Weights of a small transformer language model: MLP 1024 squared ReLU, no biases in attention or MLP.
MLP neurons of a small language model. Each row is named by its layer, matrix (up: input weights) and neuron, and shows model dimensions 144-239. Each number is 500 + 50 x the weight over its row's rms, rounded and kept within 0 to 999. Numbers have three digits each.
After each neuron's rows, "fires after" lists the tokens most often just before its 100 highest values on Wikipedia text that the model never trained on.

L5.up764:542401469502457601566458495459472537506468515501463438452502584471584503497440431471474469505540545560368491485449419405405498535495448512526557576602577607523476407540548504467473553521520537416496549543524444538586529583478454488476426552549507554468486451419638460506493462535514550526
fires after: ".", ",", ";"

L3.up269:527446504538586528569456507434457561490463498474598628499482479468523495485599530478479465528549572557504419530448529437477531524492502497524513526549588529557545522515532470582547445470614548580448478504536456492438462468521532500550481603483567422532464558479405496473505510541460441560
fires after: " app", " w", " l", " the", " |", "\n"

L5.up899:510507573453570509456592504482499591521446611506518429611537577427519559492521410505400501527501496518499490472439501516465534523549504482476538378540566515441511505486539445565531485461489469419522529429459469512499434522464532436487478444485488576475485490479533517460385418512471459456
fires after: " b", " B", "b", "hed"

L3.up975:454508483396512537561538535473524511485545511411471431479447491462412496479545483433447523448578524550396455448478429546388487514459577531509473560533476478498476529484487383490527480473440550512453563379531632528506451407470481482470426571520562527540494507449529533487419451589580477418
fires after: " L", " m", "6", " M", " more", " p"

L3.up537:419447327612477552475448530558486562450487445532544519520490598433578473450523468499425527535414430443458485568549471530435523532500477500446463462534522546464459507517460440499556482479499525532531518419577431567562530496438592515431527487563544453511436525547447416504501525420493570483
fires after: " c", "oc", " st", "st", " b", "c"

L3.up658:393446462535517491532354548549447400510523453470563419456450434503476533571574563433531534555488482565431545541488503526470518484506444416384534456550569552552462529531598508381463459535514464553519503563468579486500482486476553477503428493476514489458451409517554523500502489415546546389
fires after: " f", " F", "f", "pp"

L3.up372:485430440551452540568559521418537563557549555582494486505518477449458520469518601465421578464465416512517387406456522474605520522500440513466539463510513515505472529551533466549551408494476463479470501590537524399636490524509523574513479508663505528396576502552488434470502506531459530474
fires after: " p", "p", " St", " P", " st", "l"

L5.up809:505578428554563572502454570492475394445534520492584592479487516522418481491576516490493589465559556458467503422574475503449514407453532419582555523557477508556546483533537404452474492515506608439460559528481466494464498452496478531606419499411581495460463573552460547485592504481498387515
fires after: " |"

L5.up290:474460554542523485572484393604450493427448501548597475510520451517459484436397587498447398439514535510418423443541489566474456514465473631600521567474467440433490463491537478459471431484502505597508450448507553469519481526527611468505526510483468514490569499468481501520545530512448604480
fires after: " o", " T", " t", "an", " Rep", "-"

L3.up944:553524472520496439477488557488472491506453499561525523515458511493505466505439483487488488602475580461605557525501564540489481463534570480519571441505553494542464575532554416516525442470483407427515482446521437469443477554601503519484435496514507413527517480484390565543505556522496593492
fires after: " O", " Ab", "ib", " M", " E", " m"

L8.up654:551467433502402488537508482571448518598471522545571510462459487517469480453531461542532499469481597478482378479497520454594533505469372491494560474480510482539494467506450493524531513497519609525506504490445511484553609469533379526515533481452517430495490468472481481438473489573468534482
fires after: " ", "–", "1", " (", "-"

L3.up826:580555542566465484475566531482423518499453465549554465559507428417442597430555487419482565479552506510472457412408342518470488488475491520517481573528527448532479549504527479475419530452544539474439498451466536416481593615496477511424532528463502441510496481525546530406583491465523523578
fires after: " m", " M", "a", "em"

L3.up483:520469513497509533570491593451522455496542533539388517488597531594503515406512509481501514584470461502477454473475542529513476386537486503472493505441591504497520392474469522437451553478469564565529484535499495430508529529624487506465509463528556431483555533530511383583537508621419515496
fires after: " S", " R", " r", " ar", " Ar", " s"

L5.up701:533533469526498511517540501553507492464439555502514527461578465462472501610503420483539556517608442501418555412516567431440429531463499425506530529512482452548524581544568400480581505518542521503500531463509533574461469492392495576532575547433557517484491593502510499581455486467441448482
fires after: " ", " b", " B", " com", " c", " d"

L3.up696:505636495408490529434469548517521568491449444521564479463479477549520506485518460534518537554428617468447544395538479438568451543588373478556537556488480469528508588486545490482520522474472482553509515534488580478575503500477478435410420535516447419493437487439492468565435527562442583512
fires after: " R", " M", " r", "|", " A", " m"

L3.up747:531415580498546448484534408488455534493503459497491501494579517543338445526583532413533473436486439546459386508580496480459462441480509548522582576519496528442449536454459417338426506439447480567467535428533468481453475444536578560464494456519446609501478470492406545470443440525500519515
fires after: " r", " m", "ur", " sm", " M", "em"

L3.up581:534588530538568495372442522525488425444569385493579480509442512444475506518580495565484457562490540452496553418418539462430497465492577542535437471629485493606447481479505447568511531578541581533502571524478454584546493425474523498469396662498462559504493547475499478551451468475488415476
fires after: " c", " d", " D", " Se", " E", "red"

L3.up1009:518372536443519461552521476471449378495531502470525522504413584478501557457594555483441447576576502473559547504464479558509476523498542565374612578473481472516505483594399503537426555485575563465502473436554469475519513451516400518475500492500562501455538426491409506519479501498514485500
fires after: " cap", " W", " comm", " L", " p", " F"

L5.up227:549567484511453484480571498493555477527562481495529419460446475533520385438516572425502549447549564527572461405505483522526525579465415470558496469501468496524495529467537412499497542491519555420431550611528589496544526464534531521549503450490465452531574543497452444383536498557468433589
fires after: "-", " \"", " (", ".\n\n", "er"

L5.up236:482500466608492494469554539609553517559465561564446491417416452499515473476442524429565536504526603482507550534442542452516425491578461470385547445500551543415508513538507447512411594496479479515464493451482571541426453475559548596469592522574500544611605543451558474513488552485536536404
fires after: " f", " N", " en", " ann", "yn"

L3.up664:521481623511601535473473492435454408526517493517570456429419525595505443374570485523474418463557596504438506534427472619566549414479530498516517564462530543511506474494493378580567466470446464546433491539474504437431476564477536496476404531422584460502447583466431527514583429495572478485
fires after: " m", " an", " S", " M", " is"

L5.up686:468506496493454435494454505490412413540590504479571504534512482528510518514428428544567506567521492482430477515515532452592510505498510456463547532583403382471538557447469541567518531505497448453603545433518485447564493573569388443471513531620524467480358544529398479480490484510593483543
fires after: " e", " E", " le", " l", "al", " W"

L5.up455:474527382563494513513506474493565449506434501511539536589545476541568519460482499481496560602556547569459452536416480371510494539524517554513511517435413460493501467592495495515461517470507525495453479527410489542468483487485463604556514519487555448466480484447447434487519470545458530441
fires after: "ord", " t", "t", " d", " T", " cont"

L6.up91:485480581500506480540475469552486540500453480484543508545526420572521502567487428481405473528579542574558464516384544535487587426522489485461520534364548409468407479476561431534473420605453502385505474451558469516381601538548574469415437527493569450449477538464472472429510625543507555475
fires after: " L", " is", "al", " l", " T", " Ch"

L8.up118:505489496578466511514503442515497596567522517558462538468462464442430585560549449515471529486511497473442430423521549510568439503488531368543554512514474533496531612551394501506523566552567509433477522515511529503482504408567569485615434532571433555484568553423544496571453493503406503528
fires after: " ", "|", " |", " ("

L3.up153:471488455512487501462476468481448482423517543496572481543481518485394516528510517457434535488472509365533583546472441443446517500531496470444506536540534416533475486538466477398512591528605536531466508508538457507545430617509484530517438474547450467488494581584472536566546541472537438619
fires after: " S", " Gr", "y", "e", " c", "i"

L6.up230:459524492489457512496500547510543504459534476520459459467417505562451528506482439490488584488509505558503567451431530443400556573458536527518584460510504553563442505447558489545520529475517530458524559560544513552543519475584547574436462441601472490540607440458444484592438485509455507508
fires after: " ar", "ar", " Ar", " S", " cl", "N"

L3.up797:491468561513457455539436481458459507428550483516500528431507511474534432537536492462551564535495572479486576476456477527497473468488512523538596457496497581493530653479553577547476546457477458567532465441395533538561430455462499445479440533497546533620534551469495626543561389530446567545
fires after: " m", " M", "ig", " D"

L3.up974:531555471451588437502551464523502424611491481451508413497485494493497482494473479434463466513504544571528517517500516562597605499491522377497496422451442485521506486473486557515481539421542531455456565458425431568569494636553490532515512508487498461498406516526495509453526533573585402508
fires after: " L", "a", "t", " e", " h", " l"

L3.up746:443500587461451505467552519623404466430539438436528458447477499390514508394459509562533519588555576566514472426415410557556551540502575524508553537491516530556494413489560483460498441465402538546537479466534456450405462449502455500501434521561561553572578532433420588553569509549520578567
fires after: " m", "m", " M", "ag", "ap", "k"

L6.up846:544462545565492519563532515546452530471491514462376476432468543572565506497434438486535570503449471490507515555494497435504484508544483456573471506549447416485519567390477490466604535445534507540392422433576476459487455470476487573484506494431624554469430518506503575520499505448493544447
fires after: " ", " cl", "en"

L8.up240:548508501536500549491510505470485472592507553532481523588542531565534489501489497491428431571576515442490518512549452504467493478479559548602538417547526437484557459361509489521586422498443531423504642476478477511386518437512479535492445357424493490538429480422501501579481496533499488578
fires after: " |", "-", "|", " and", ",", ":"

L5.up229:551445507449500513549454538522419566460512506505586602476488593481475522488452463543404474529473519424485626569517557512504448476480529528435427501468516493424434497549501503566525537523552572517447579570517428478471565486531552545517504518539514474399498433454470477480490487531541491545
fires after: " st", "ch", "al", " Cal", " St", "st"

L8.up947:530507507562599475479398575563519520579439518570474397495559449504552479507462482572532546565383480560460557438527484384496469504501441542456542578498488507463443526622559534477461563499492500508514555533590441468502487558470528439457556521511525474538477433432540476566454457527533562570
fires after: ",", "s"

L3.up638:468386543474500493468482470478499610490448551530566482476543562473430518511488493514596558492526522432573525483436526499416455507535537520547536518474474500509452572504606513507517587441497442515457431559526459423453418558408432524505373430438506483480525556445459568495592498469487552452
fires after: " B", " W", " M", " Ab", " Y", "b"

L6.up735:509559516445558581446520473414486536439465534585374544520448477501513505547570404460434542407511520533471534517521480427539447560480459403387467421471487482471483503467524482476544501488457414541470451437496500383511496489537620522506452517501495495537483429572484446540501463384498554515
fires after: " F", " f", " S", " P", " s"

L3.up965:486397531469512459531495470542551426515488466525499492535502481524521528514518514571520577480572557421496490414403520579502548462488482441420546504474483490475609503547389546431498460585539492466481473449490511519516495517504509487503467453525611461479451473532511418486559546379503593440
fires after: "ron", " F", " W", "el", " G", "we"

L3.up78:604392525446508547459515470438576556567536543588516502553431431457518435502503530517471573488538570451493522568525447468526548509480586425472467460490552627538481465506557449515426393427551536485515522466450547564467529393624416477433489497553488528402477424578509444475516477477537562535
fires after: "ar", " W", "at", "it", "en"

L3.up209:451380523496575479499480481553498534564546454528484423531508526517479511493485535477467463480574495502554525433448508443441511487515543448583535452470524401513386558587485548515445484480476451464480576481494529450513418455465533612463476510474628548514536521448483391412490409518524598536
fires after: " T", " t", " N", " re", " p", "N"

L3.up169:646537420521470559454560402437486485473456494562492490451437502577421438512561420478478496452491476516456478519537533512478538508552532429501528423484457517441475550465459473491542429486552562543444490447409473499468535542530528536452531560561456467479468473534526433471512448445461498577
fires after: " F", " f", "i", "re", "ie", "a"

L8.up79:538535455570530615483540478545426506581482454450495450509538575495602432431428494504480550582511547485492464506524442448545608535530510509552521484491557511547544458433524544487577432482574508599459609452348487510435518464582373416476412480533558459469439478481462545499536454426459499522
fires after: " |", "-", " D", " E", ",", "l"

L3.up87:570488559417401471521570522544384419518477528501522529409434459556456509522557440519437544492553608543537512454464557508516469531436495481528451508625478538415527576480549492539481587562382475407484468529509503460495438452640557549455438501500505501475455483517476471518528554576442506509
fires after: " m", " M", " Mar"

L6.up564:472505516531451495459466507423575474579503521624426404542464475537560496472604483608549525468506446477463522446508431575508622441480524488434495478515509553494530499504498453486462495532529472541462504501519546446545588513437530577425492539497484535510449502614427420544572499479409491470
fires after: " l", " the", "im", "he", " The", " a"

L8.up975:485551580501501511415509433534454603509511479516550514533404444455520456494443476509418480568488579420531528504520617532455493507664548590452442435498466551413441582455386439492573490456536519485585525503519518431569460538533473426453494489543443536565557487443571452514518529510549441507
fires after: ",", "–"

L3.up731:512455467466472485515599576458582462482468565565474364416464528479507489443503441449376504579580437522567551525433484544418494530525481441470582471455555550400479590540455481541522419393539425515453552452454450506560483576503506512503489504412451560425452547519505529468566466464553564583
fires after: " l", " h", " gu", " f", " H", " acc"

L6.up562:484453559446510502495526458455475448474473518480436523431489504403450568495447451494441427475538527501540535493469580518446500553447509604396569574548498481568568547492461485607482474540437442460480428473478567443488492407464458486503453584461533470549483504421458495437489481530455524594
fires after: " ", " M"

L5.up18:538490493444572451506549577505439508459494539512476466406444481636450437454451456445519557499454562537371500431487461378540426537571446499499494452514537553509446436449427402537585477504569482558505433546499551491568453570578494493549513546362505465535489418408493580548514518525475496560
fires after: " M", " S", " m", " of", " re"

L3.up969:504526456514457535510549536520495512453509578582536503486440465422475522509566491498448478475451498539452508483510421500498591423520567542464483485517568519454476594497397501402399555442480467572440507519626542463553543501501447600497529537502465479511585480538454561517482522420464507493
fires after: " b", " re", "re", " Rep", " B", "ong"

L3.up1018:442485527475521541362480456556486420658493532591517471487534510485494450561548448490488490424474429560532496489487543530506565513530448582491571524473495462440512566526471536506460552484461481487475517413464433523508491502548473518371506533438526587582538442475557620537563495500477426552
fires after: " d", "ort", " desc", " rec", " c", "inc"

L3.up431:540472453559500462477431446577489490478462496486504554492505460477454523529480607498485453510586578544558454493490521485428509457426526466502439496516409628524521532512476552492480567526617539487470393574609464486531368452553568513520525575466505519470550442500470486515459500472462483529
fires after: " ", " dif", " im", " cent", " (", " ex"

L3.up960:532400476554553557531485497588489539530549494510527509475539485395446559499514521616379596567421535428517559568576520529513450576495474479494483370494444401541465509475564392490476407531555441486456537487553499477502394474546554602526439501512529518485464499509427478408529501440502533489
fires after: " c", " st", "st", " s", " St", " spec"

L5.up519:536542501553540512519522490537511488450458562525474499489393550476551439532457396446568416475511511464497555510461489543470495497363567498614489459556444532406533537399500482557572498653425478582490429430447518534520466494446470593535494524457524482503521493575411608554478472454444424499
fires after: " n", " un", "10", " ", "mer", "n"

L3.up439:571474526484539500522441435551567446579513495538508526413548579514503593461496492547492514587451469513492542438414517514516402592507569559474387484438458447558428478439495504541505497418390536521491544530395586443470509542456484453455449574545472561535453514466539468465407486466527485558
fires after: " g", " c", " p", " M", " C"

L6.up241:448455481478519460562569495482520515601490539521649511483465488536421487406537414507555487476525549524361420489464461473441553511447616452459505500468499550544459540540459500414469521554438512514473575443523464453539501500573541381588447492581447517485477567458520568454613499509479446533
fires after: " B", " N", "el", "b", " b", " s"

L6.up334:530401592371402538521440502442499530479584510483465523471477540522436451462433460548515495624532583523547419497420482557463463511494569491512456503451424420515525538535515419502522544406494514500420497452488492481482417563579517451444539509450541532591455558488476490473582459486462426497
fires after: " b", " m", "b", " B", "ag"

L5.up462:468519488449485397530493553505532470458505523435453517410431497497423468455572457572475538522505541515430466445491459462500499426500482521563566617465529487601564542514522537604523532496477513579447436498547466488543387536455434640568540504469469471429427543577457552515501512496441549534
fires after: " ", "–", "ed"

L8.up728:465507439608560466566417445473578461459473430556398520545447496547497505494490577536451443600411449492442485582577542469500505531506606549527549506500536522416448478543450519459646574504495471489581471487496385475452539532496435502444524428487541546477503548475473479497462492587499562557
fires after: ",", " est"

L3.up490:519560460480452496498499397466501487463523507555552496415555543461450524498565563453473512647435528448531376516427482570503439533453520436492376468457561513447479446474401519484506507540552488462447481540468478489545493437546511628462474559552478497436419556493456418515505497425479463592
fires after: " c", "rit", " C", " st", " St"

L8.up359:455412600488436458419482557543508452501477457490422454522464363435513565543553529528342463528474546479474494495537492573493482497448470567437487536519575432591588505485515538509532477498424402482499458486479494552499459542473566476525529499394545409569475519508502552505471440560388528522
fires after: " ", " ex", "T"

L3.up723:455475448431453555561558546514532463547453453586482518446481521406471438451513559379514506484580539485440501493471480453497419555461476525474519524513480488495493495528417525507579458509452508528503501568458383480445511466578479410539466668435490481534509492534519590510444407416498572438
fires after: " att", " ex", "ce", " pro", " ass", "c"

L5.up603:510547610506506557415421491524452451464535539548459471512540489569496500567557443449451506467468552555516559363478488571477487508528499482550556559479495445440554499536374502532457534492525489551369610497458502512458522465423422490506542376449554507474554527568449585513436535557587497595
fires after: " m", " h", " pro", "ur", "or"

L8.up405:563492543639452513537481484454398488522453538572524451465454459618476559525469463512415552373452489448415471467514514539510433490549430582474438508465525523512570444570431434516472539424456512552529532454560470535430453559506480560487537456472537577558420467443453504498500573491539571470
fires after: " ", " T", " L", " t"

L3.up104:535513478446504524551477519565498565501518537517508499514536495496452464585450467561513477587459479517471495426586537486535576479438512495518529466505482520584491475373481396433498545515559495438423470578420555515500396456477515632469585476571474476456531531474450559560451502465447507493
fires after: " St", " r", "a", " st", " c", "ro"

L3.up46:494498508425461608459421559488588487503360479525513509521471453533514455511477513499500487552436606547493472602450473577519552484433535591512515581402464459440458517495497470487509570437479518466533506469462472558530483495480479648443490455397526442516497496410490473444415561570553507574
fires after: " t", " tr", " l", " T"

L3.up573:470454421506552475387458449491493463464478506470552418489495541520540444492457499533462505521534506543558437454514481509557512527453473475448489543513549505495455548493562489442590495423564444607489495494545516530484526558472580468522495467521479483525559460488437460554548442412625534498
fires after: " f", " st", " F", "b", "al", "ü"

L5.up805:506579497551467468473513529519542551592435486517654521504445539448513482483554397487526460550622496606520475491549454518359475536508570468541509539603479501493549503473448514466483580441576503557460539534547484420524462435471517636532500542567531565468509479487393537451413503540467491536
fires after: " ", " (", "–"

L3.up491:494523431523488503555526526466470553485446614538550484503593539468524593465468465386573567479511431535501602486412460594438536518516476416592575444563508464552571500544582495506555393496563482492501513438503561538610462415550522413537438492490509492441493509570464510487490569508563610533
fires after: "ber", " pr", " Pr", " de", "it"

L6.up731:474525472435586501504482427553554473547510458537526548510436528509531467534471562589480584467484548583566486546466529466591510475482534495621519533543575413468474563526414509510480578486400526483482456480492537518520485358521513649385463467452514493462501413486479557506552557537499493511
fires after: " t", " g", "e", " m", " T", "ak"

L8.up124:553433417509467568473414513499419535416524522579550514515512525374541529514566486504509505501412577505440477438482499437576521516516426424510541522495474414624544452475536502536516520542529480543400482527467445531455453589556458613418456465502500478452447421493488507560468468582413543554
fires after: " ", "–", " and", "0"

L3.up633:440535524539528493465409531479535375471414513445557465498470427473429599565562433516448472426502437421531653380558557486494451471509533487463515569538496523425524463568478468420556492469536530492461558465581288541549567564482466491445470556501487504369484502543533547548518513503524456541
fires after: " D", " H", " h", " K", " Pr", " j"

L3.up204:587483501495591423551510560460583430505507441511564542584534454541504532514448491468540480458473482554533544421426438479443617415383451538411543502463505577467527521524545643524559511477467498556496532537551528513510505455508443463487577453530435466403506516597512467558469478543510433478
fires after: " b", " B", "od", "av", " qu", "el"

L3.up712:510468647461475555527504558528496461480553538498592431500518544532497517471540528457503569499557539579414543443455429505458504552539468582520535512466427492488517527491435488465507448440405514595473570570539500454432538402464512595482471474614462456527500507527505505473504543476468512466
fires after: "m", "pr", " M", "port", "M", "ort"

L3.up851:510477490568430487462432424474539508465521545514439488514567558499530520530434438436417561438523581535466475490465469542437442566481448439481580525619389524487481620466615546548566576477455440539485433391550491535515543497411523485453542462494513528543536503493447459469526559546466440411
fires after: " l", "it", " m", " cl", " Th", " em"

L6.up937:581536478490536464523550541551484482485484515518499567444426500465511476603560447577549550572443554496533421491409567565600506492504505427438459400512476519470420503501404483505477560534529534426524467549564518493502538524476515499576408524538473472526510471461527628540546560600506429559
fires after: " st", " a", " St", " cons", "st", "ist"

L3.up659:561558529558480526479489518434532531461510529575475410486464395475447546536481441469444469572522443568514510563472483572386494463532509470534443480529434628527467637491581495462447618528482538496448427523472456440579470549560560466440500614456485547491528582566570502551608493480589568551
fires after: ".", " "

L6.up961:505519438516458443481500428476592504425437493496497497506451399612533412491462603418502475558535562416474476484393496511522521466544528533508481512538480507630497498580478422570514570516485548501553534571556460474583540575552451515451535459431639536519489500505509458544509443535562443518
fires after: " m", "20", " T", "19", " t", "18"

L8.up932:554506474518506503626551504520424468496559451458454601414409432521654526513448526559555472455513572513452540480523484453543567518470566407477453518506489477564515462485473457376557464420545499476476473595515621541481369552522411538528479560505513406517489541522535558515523516441475519467
fires after: " |", " J", " (", " ex", ","

L3.up143:555506507447572560505425460463470526606516497575485492476592389483448567575569491531410499571493578509522471507466477523503489457458482587461446465424480542587521538609572568449608656500500569555526468526539382450427438540476495503543534524517500559504477466500544537534545573515513514523
fires after: ",", "ings", " that"

L8.up650:518527432583444619455545435487550551528502481504510591450411450536520442559457538541520564496500517506555451405572408473617449512497550574474443453527510528568601507499356495560493463468441503564451474539478569461501434522499424473465520563409548474562397420531508565495543561467419475439
fires after: " in", ",", " of", " |", "\n", ");"

L3.up705:457472504415528459558466489567548457512403457525518494484498428534467405473499473504550499550640406521512620516515456491427445493439526504434628474585499555557528562523514511469490531513420544494576519528491566470493494404496546520509558626518558411536491513557480563469526467505484446522
fires after: " ex", " s", "pl", "ce", " w", " con"

L3.up340:456565502426440662549485553549540519466564551519419548474513481591512574495560422408380565468520439458567478497538475519395467523447495476496526501550546498479532478573549482440534565521419580497462523498413552492551513533530409527563485476433508574523424462517509509523518480522534473569
fires after: " c", " ", " M", " P", " v", " D"

L3.up207:408514466521457505561561544519455499497502475514525471441468570524443456458447460473494570525541440424490555483407484573394546489594532488451542556535509426516550522444414462497443528554552526454434541495573525449552535481443516409536519592478582436483586524544471491413613530470437501555
fires after: " B", " b", "y", " Sw", "B", "ra"

L3.up424:531421567536488542539582431451394463486488538477546477463435557411535540436433498478432514523533429467527466452501537484451484486498557454574473567532525553486466551518493451515490478476488571466463564521488468418585506555503557549607496464619479479499511542412517504494472512492514573467
fires after: ".", ".\n\n", ",", "|", " ("

L5.up347:490508502521581518499437463486505475495528547500508516510483539436542587467496463528423436508501445388520554417492419547482451507630507538518460481533475446419538556573418448558529482479547449513478513555486476526440461505608537447481361562418607453441549504485535584549512467580485576545
fires after: " K", " Z", " D", "K", " S", " Is"

L5.up248:455514544570477549509537571537540504518479592423403439532442401468416484495502493493398501524453562452515455544537519517515556460467460491429575467556525491456539520574525421495561456557468501501528521534512465530535513475548525405535463465508503579509461667485511562439530448425486537566
fires after: " ", " f"

L5.up116:542563525502458497525456443530560485527537535541530478422482471482517515476535486491503481512490569417521566544498441535480364526395527473493500414553569446419532478553620523517549496485401478542430542511477566495468508471527410616547489575564515530444413509474488477513509490484475471557
fires after: " c", " C", "c", " v", "v", " U"

L5.up389:550515559551492417531625539552454469477535504492546485459516484566447481491555443385428488493512491521454461461563492541499512455503566450487487467512574540597526414536541495470363523517489517379512577561563476475536505540487449556396553475558486525459484493599509539545616515537430444572
fires after: "ch", "olog", "istor", " R", "ult", "at"

L8.up50:439473425478417497455401480529426490593545582558463457541419594496517473490509487514394519481531549485491428500485604484506471552392420480476557593461548449500470502542564453462551484540485560554506523396484489575512453525527425496519571473449554488486497471488519474520601488541485491519
fires after: " c", " d", " C", " was", " were", "irc"

L3.up320:526619431513548531427473409572538586581531458486600468482404511467510467547517412458466473447375492519522521508532533530454538549531502550504508527486521542547539559515414490513523599489472422481496533489550538443494551495481442546467554582484452515385465524452426438519523551450494494492
fires after: " b", " B", " I", " L", " C"

L3.up506:422478429451556537537486508467405538506505473569480550491492554415489532502599467503544515485530566468464499392444480462433489413489549400499539495462561530589506501439563522464475452458462593489406487555550586451524490487531483486372375550522523515455556551560538567581554498490449472514
fires after: " the", ".", " of", "-", "|", " |"

L5.up998:429533407534510439482619497551434557495561602484491459520448561508463583454475513608446481619535589451517479428549573495530500504543485434513484494579477521479447539423466471502473464490593602459509501502600508561455497512533462513494482598515555506422533510441509497544454555510422497504
fires after: "st", " he", " St", " be", " st", "r"

L5.up363:563560463451490494506482459462517499483572550666485508484486493533499479407510580571496558507493605502528473439455470573525454509432497469509549435499613459473473550493501552469577443556481474498438587516460425526487414545431483548444518558445504493541580458453529573559534500527506447553
fires after: " U", "stru", "r", " A", "t", " em"

L3.up1012:505507614590578440454506549547480511457543530425497443485507544553460433561454586507586363548450468475433510616444511567436448580561567515521519560527483467535448499396518497636459505590527564642473557560574464423513558571482565503494533529482482556559554548470437477530460474525524492474
fires after: " D", " d", " p", "ol", "D", " the"

L3.up40:486423589433531556423591533535441555457541506504550510486489465443578510527495528454527456515541479650452467493482462488446430483418443549449498557468534466547613493448514531533405525429511492543414463493418561512502580493565445478466437564514601564572413415558441506501505566477497545518
fires after: " M", " D", " W", " L", " m", "D"

L3.up289:500506444543553571504561421448484497473532492554553481498544502473500500429555428526402446485560520569518485500461434515478537456434510541501485501504498480537496552475557479445442633474518585497498404451582468467548475450496554474495598453407518443583538445453442512598486545498525420520
fires after: ".", "ill", ":"

L3.up292:440486515475454445539439454519468518503502527543516532467485477450544480488536475393446530452454483511434536515511455558433550477553517512456490587420499459546557448440485363465490458389450489555475513479546506473435475591528526479437460525435538564467524467511571457627506532490467554505
fires after: " R", " A", " r", " N", " Ar", " M"

L5.up244:534513614493535477358570512468474450483528515473437495403533537457480475450561473466531446534503555486546533560517544533507510463566483534376551491492510516545571513405470396568442562537405500501462560451480500390480497590438482541445454400452616548540575538462523448552516480551437511586
fires after: "ur", " r", "or", " or", " R", " W"